From a checkpoint of a small transformer trained on Wikipedia: biases, a variant of Adam for these matrices.
MLP neurons of a small language model. Each row is named by its layer, matrix (up: input weights; down: output weights) and neuron, and shows model dimensions 80-143. Each number is 200 + 40 x the weight over its row's rms, rounded and kept within 0 to 999.
After each neuron's rows, "fires in" lists the words (lower case) most often at its 100 highest values on Wikipedia text that the model never trained on.

L5.up851,180,177,224,198,175,206,129,173,213,160,196,220,237,182,163,234,180,200,191,250,149,174,232,186,246,240,200,194,249,164,226,162,204,185,221,193,201,187,209,191,153,247,187,193,202,205,120,171,126,196,200,204,297,214,154,272,189,224,188,242,178,158,239,233
L5.down851,196,229,188,167,286,210,179,142,236,185,179,199,193,239,137,302,137,140,217,279,208,253,185,129,171,216,166,180,169,214,258,201,166,265,234,186,197,232,141,202,256,159,203,189,213,133,155,206,298,235,243,205,221,206,157,193,178,181,226,125,229,216,219,165
fires in: "the", "is", "are", "were", "an"

L2.up6,185,195,169,210,224,214,97,284,207,202,195,196,199,251,220,244,224,181,226,202,217,158,199,236,173,242,194,230,159,165,198,222,197,141,161,236,207,208,226,150,195,240,264,222,201,195,197,237,223,209,210,169,195,212,152,283,319,197,240,162,184,218,213,164
L2.down6,246,271,191,270,256,223,135,173,204,142,230,174,219,181,207,209,224,170,170,179,209,165,222,185,208,183,209,193,260,234,141,164,249,222,213,207,163,189,219,254,210,219,275,188,197,193,192,273,97,165,147,206,151,202,228,234,172,233,154,202,258,249,228,211
fires in: "four", "of", "length", "two", "fifth", "six"

L2.up906,151,200,203,177,192,183,180,213,225,133,163,89,170,159,179,219,233,180,197,237,202,248,240,239,174,278,231,251,191,209,209,110,249,228,190,238,265,134,179,221,212,170,234,255,294,185,171,150,227,198,192,210,217,118,163,251,216,232,222,218,195,201,232,186
L2.down906,170,201,210,225,218,214,157,264,195,152,171,99,230,177,184,179,336,161,241,250,223,161,155,200,210,172,187,128,198,234,227,259,278,195,154,251,98,220,195,228,224,98,170,224,241,180,122,141,290,147,181,198,201,224,184,215,199,225,182,171,204,281,170,199
fires in: "republican", "n", "premier", "member", "communist"

L2.up940,121,217,183,117,224,201,148,251,214,195,225,144,157,193,207,236,211,201,284,226,168,172,259,261,182,204,187,223,142,281,152,216,203,175,173,154,181,182,175,137,134,214,202,227,249,175,156,208,229,188,187,182,202,231,184,259,241,183,203,116,152,195,161,193
L2.down940,180,279,223,211,166,187,157,207,237,209,140,267,189,182,264,227,177,211,141,182,227,128,186,130,226,152,223,200,219,245,246,222,218,164,132,223,149,165,165,210,173,165,191,179,164,219,262,292,203,148,210,234,173,135,196,173,185,230,242,168,168,225,207,200
fires in: "four", "three", "five", "six", "length", "nine"

L6.up463,199,127,200,221,178,195,126,243,207,179,208,223,223,212,168,203,187,176,184,252,136,191,244,138,110,211,293,175,178,184,217,156,212,247,177,166,181,170,214,238,252,253,183,189,168,265,70,246,268,247,186,234,175,241,264,181,271,152,159,255,170,187,250,194
L6.down463,143,244,194,238,254,185,140,133,172,211,257,216,162,207,243,242,206,120,143,187,231,208,154,159,219,188,161,190,160,240,192,157,265,163,219,153,130,166,260,184,203,143,162,186,189,224,216,140,235,171,273,236,219,193,165,139,199,274,263,200,256,228,203,207
fires in: "and", "middle", "an", "or"

L6.up83,191,149,263,162,195,137,190,201,237,205,184,208,226,255,181,187,188,174,227,184,207,200,221,246,203,219,180,139,256,229,212,203,196,189,143,150,200,192,217,186,177,227,250,198,212,234,200,144,198,224,186,216,265,271,174,218,191,184,204,189,216,178,161,222
L6.down83,216,233,147,140,200,176,242,171,154,169,174,227,187,198,222,168,211,167,271,161,196,173,208,197,171,174,209,189,206,217,166,179,229,271,121,195,190,250,287,239,188,158,155,179,153,202,219,211,160,242,207,171,166,209,206,122,234,153,212,205,140,281,217,153
fires in: "this", "her", "it"

L2.up352,184,232,268,277,241,196,220,253,209,189,256,233,132,252,150,186,157,159,207,204,220,270,224,230,238,236,164,180,273,242,151,170,148,144,224,145,191,181,225,171,144,275,255,254,160,172,118,274,298,191,145,217,154,183,196,282,214,131,213,207,233,148,140,183
L2.down352,134,156,217,222,183,201,147,204,187,202,165,282,239,187,259,243,205,230,207,241,186,201,169,152,168,203,201,168,172,163,200,199,224,177,236,231,184,221,240,234,197,203,195,167,235,224,226,204,226,188,217,222,216,202,185,212,214,137,186,144,226,252,202,181
fires in: "new", "and", "another", "become", "by", "of"

L2.up326,213,190,180,232,273,193,214,278,112,134,243,243,158,230,169,183,192,206,134,242,132,215,222,186,166,188,255,114,214,198,144,168,218,224,216,190,193,148,250,200,262,217,213,184,152,189,109,216,267,167,150,253,143,231,171,169,272,167,182,214,163,137,210,196
L2.down326,184,213,181,182,202,162,180,180,223,174,228,236,168,223,175,202,236,172,147,220,179,203,77,202,181,211,246,190,211,211,218,182,191,201,167,151,169,216,197,303,191,129,228,123,181,236,254,127,187,204,224,157,193,205,159,146,178,171,227,168,198,233,275,204
fires in: "and", "she"

L2.up254,207,174,164,93,192,269,176,230,169,216,203,180,168,207,121,195,193,181,165,202,146,174,189,225,212,196,215,270,211,188,181,167,155,190,209,161,192,236,167,217,169,177,222,152,167,147,192,177,187,38,120,242,207,259,258,191,262,202,239,223,267,201,229,165
L2.down254,203,269,257,309,213,231,242,143,211,209,178,268,247,259,237,294,191,230,132,244,158,193,245,136,225,143,161,207,217,171,99,204,170,183,219,153,217,193,190,144,177,217,143,221,160,184,179,174,222,218,190,168,205,264,243,167,196,219,138,241,195,257,187,191
fires in: "to", "of", "for"

L6.up216,132,212,199,199,204,203,206,223,203,214,201,210,162,269,188,170,174,155,186,325,234,195,226,249,192,206,196,224,250,176,219,123,192,197,172,242,169,188,237,229,210,273,181,177,220,188,216,152,268,180,196,182,193,238,240,129,262,187,243,148,204,187,232,211
L6.down216,193,224,218,178,170,219,248,178,259,248,270,203,200,289,205,206,253,193,188,212,219,200,153,241,189,213,199,267,185,189,188,186,160,203,165,242,100,223,182,177,161,146,203,202,173,127,185,214,135,185,135,142,210,212,238,184,169,240,234,244,207,122,183,111
fires in: "to", "an", "not", "most", "and", "more"

L5.up66,222,179,236,164,236,203,164,254,166,262,188,231,150,220,231,228,172,182,212,252,246,168,258,187,239,233,206,199,212,228,212,276,165,205,213,199,230,190,233,163,207,237,163,223,203,240,217,164,223,158,165,285,187,184,162,194,156,252,209,260,174,169,215,168
L5.down66,243,181,215,170,126,258,269,113,291,166,227,280,250,182,206,182,222,225,207,222,148,120,195,231,192,207,205,174,193,217,207,184,188,233,250,279,188,211,242,199,163,180,208,201,167,249,267,216,288,285,160,214,256,217,165,140,183,208,275,215,207,203,239,129
fires in: "it", "this", "that", "title"

L5.up260,162,218,232,227,274,156,207,217,254,210,276,197,234,252,118,64,216,223,266,191,183,203,275,216,232,257,263,155,253,213,140,193,169,198,224,194,225,134,184,232,211,161,281,189,178,233,164,221,249,177,213,205,195,203,259,226,196,224,238,113,221,131,215,228
L5.down260,180,156,175,179,258,172,202,243,167,241,194,256,175,207,147,239,197,190,231,166,250,280,260,224,189,205,180,191,190,278,222,157,193,245,254,165,198,167,194,226,62,243,196,189,254,213,226,143,216,178,156,176,184,191,173,276,174,167,160,247,139,213,198,277
fires in: "and", "via"

L2.up65,135,113,197,182,238,148,214,185,117,202,219,198,206,199,146,167,194,144,173,210,210,287,157,173,179,134,139,139,166,211,149,175,235,226,203,117,226,251,229,233,288,206,221,191,197,270,149,227,226,183,254,213,172,242,210,224,263,217,218,233,250,167,174,172
L2.down65,124,158,194,228,144,211,178,208,161,249,172,205,246,317,166,192,152,227,150,256,193,176,172,78,181,189,206,169,222,186,207,178,182,211,167,144,203,330,143,231,292,176,144,230,211,194,139,180,221,173,240,243,176,183,241,208,203,203,196,232,153,215,229,208
fires in: "and", "to", "since", "ministry"

L3.up977,262,192,142,224,194,260,171,199,198,212,248,198,145,178,148,224,201,162,198,196,186,238,192,186,166,240,242,240,248,214,221,145,131,142,174,148,205,193,196,168,212,235,189,270,175,193,230,128,185,199,177,240,205,205,192,230,234,216,250,267,225,218,181,199
L3.down977,171,302,185,159,211,208,166,208,134,207,191,207,170,194,108,276,178,181,151,200,228,170,227,122,200,159,176,152,131,192,213,223,173,234,222,150,193,195,151,138,207,190,176,200,221,180,180,172,198,250,125,238,127,207,187,251,222,322,188,185,272,180,123,200
fires in: "on"

L6.up112,220,182,178,221,146,152,233,173,206,145,219,189,140,183,154,115,193,233,171,261,181,205,205,186,266,247,236,227,306,73,137,158,141,249,170,221,260,229,165,215,183,250,245,161,213,172,213,115,314,230,186,189,283,132,135,233,226,252,214,225,153,221,230,250
L6.down112,213,253,213,206,141,225,274,209,230,202,200,238,116,200,143,145,213,206,253,197,185,262,195,247,186,284,136,163,150,273,245,197,127,225,260,277,154,208,193,203,206,266,156,142,256,164,229,229,201,117,166,188,243,179,228,253,195,181,177,211,221,152,237,199
fires in: "and", "is"

L3.up341,217,234,181,273,193,235,131,200,246,253,175,163,194,265,198,201,222,165,278,233,153,232,217,255,212,241,243,231,227,143,198,200,243,118,241,153,244,247,266,188,161,203,223,173,221,225,202,175,117,230,225,226,248,215,242,228,213,229,208,223,140,171,172,272
L3.down341,161,266,223,242,193,253,117,146,216,245,241,221,211,159,245,201,135,238,202,186,237,195,198,212,224,244,239,241,214,170,303,222,206,92,248,120,177,161,178,134,208,172,205,238,150,258,251,212,277,230,203,147,234,304,155,177,185,181,96,213,182,184,213,245
fires in: "length", "chinese", "bronze", "what", "number", "engineering"

L3.up50,181,153,187,163,217,169,189,214,88,185,224,206,190,217,137,134,175,170,186,222,157,214,293,226,187,295,170,240,210,208,222,170,186,232,153,214,198,137,192,161,288,260,240,212,189,191,181,125,189,168,148,208,146,194,191,229,224,233,204,161,264,86,194,183
L3.down50,189,255,149,177,268,276,136,185,165,200,220,210,224,221,195,238,238,247,298,204,185,277,199,219,213,220,158,209,199,167,232,238,122,231,184,140,138,250,178,199,245,226,236,207,251,178,215,243,152,228,205,138,163,169,219,260,183,222,150,185,149,166,202,203
fires in: "mi", "n", "with", "obtained", "km"

L2.up946,185,160,226,225,177,202,186,221,188,187,226,123,205,158,174,235,173,192,240,240,172,275,150,143,218,232,212,146,332,172,168,163,123,157,126,199,225,256,235,148,150,266,276,185,153,189,171,135,170,166,224,161,225,214,208,277,231,212,148,164,250,220,232,264
L2.down946,187,284,202,173,247,225,226,188,209,245,129,251,203,226,161,276,243,187,233,210,305,154,227,239,233,196,266,166,214,174,252,220,188,182,190,222,259,260,223,225,171,165,271,161,164,199,220,245,206,295,173,169,141,166,179,153,204,238,174,117,174,203,140,170
fires in: "have", "be", "has", "are", "is"

L3.up766,204,207,210,130,177,232,190,189,135,230,184,202,233,146,136,187,236,195,159,201,169,245,191,196,147,252,201,231,235,277,162,161,173,170,176,112,207,208,232,230,224,194,110,281,195,190,248,143,181,188,176,213,153,251,218,290,232,151,239,210,247,199,214,173
L3.down766,140,242,243,246,178,226,220,176,261,154,212,272,252,219,135,268,238,224,166,200,148,221,191,113,182,98,149,192,177,204,185,168,148,178,185,215,147,227,179,217,213,172,188,196,194,154,226,195,181,200,128,211,229,182,194,171,208,201,248,195,138,234,163,99
fires in: "in", "of", "for", "beyond"

L5.up606,159,222,196,302,184,178,232,228,94,168,193,196,158,235,151,131,189,199,200,188,269,223,178,212,285,196,213,240,214,224,136,192,175,223,190,222,181,299,250,160,222,176,204,191,185,262,135,211,203,187,190,310,206,246,187,297,196,239,197,192,243,136,199,236
L5.down606,147,131,206,198,212,245,170,228,204,143,173,235,223,199,144,251,186,197,146,232,164,215,235,197,221,275,263,240,187,274,168,233,272,201,210,203,248,179,184,236,118,176,182,116,182,203,210,154,243,246,270,190,148,164,177,188,160,133,214,259,119,266,201,236
fires in: "and", "although", "but"

L5.up472,215,198,208,234,200,234,186,180,172,218,286,197,216,149,146,122,192,193,178,200,208,186,172,169,241,242,196,156,266,236,225,190,214,175,200,166,204,172,216,159,282,174,254,240,160,260,180,215,204,247,187,160,241,238,186,231,215,220,242,285,173,141,202,211
L5.down472,149,197,243,216,210,232,237,186,156,227,230,200,215,189,175,192,163,233,174,123,234,126,139,180,201,93,172,144,169,184,178,225,158,151,156,143,196,175,230,86,175,193,196,181,243,159,253,207,229,232,157,177,224,205,197,190,253,187,254,231,233,205,217,220
fires in: "under", "since", "by", "on", "like", "during"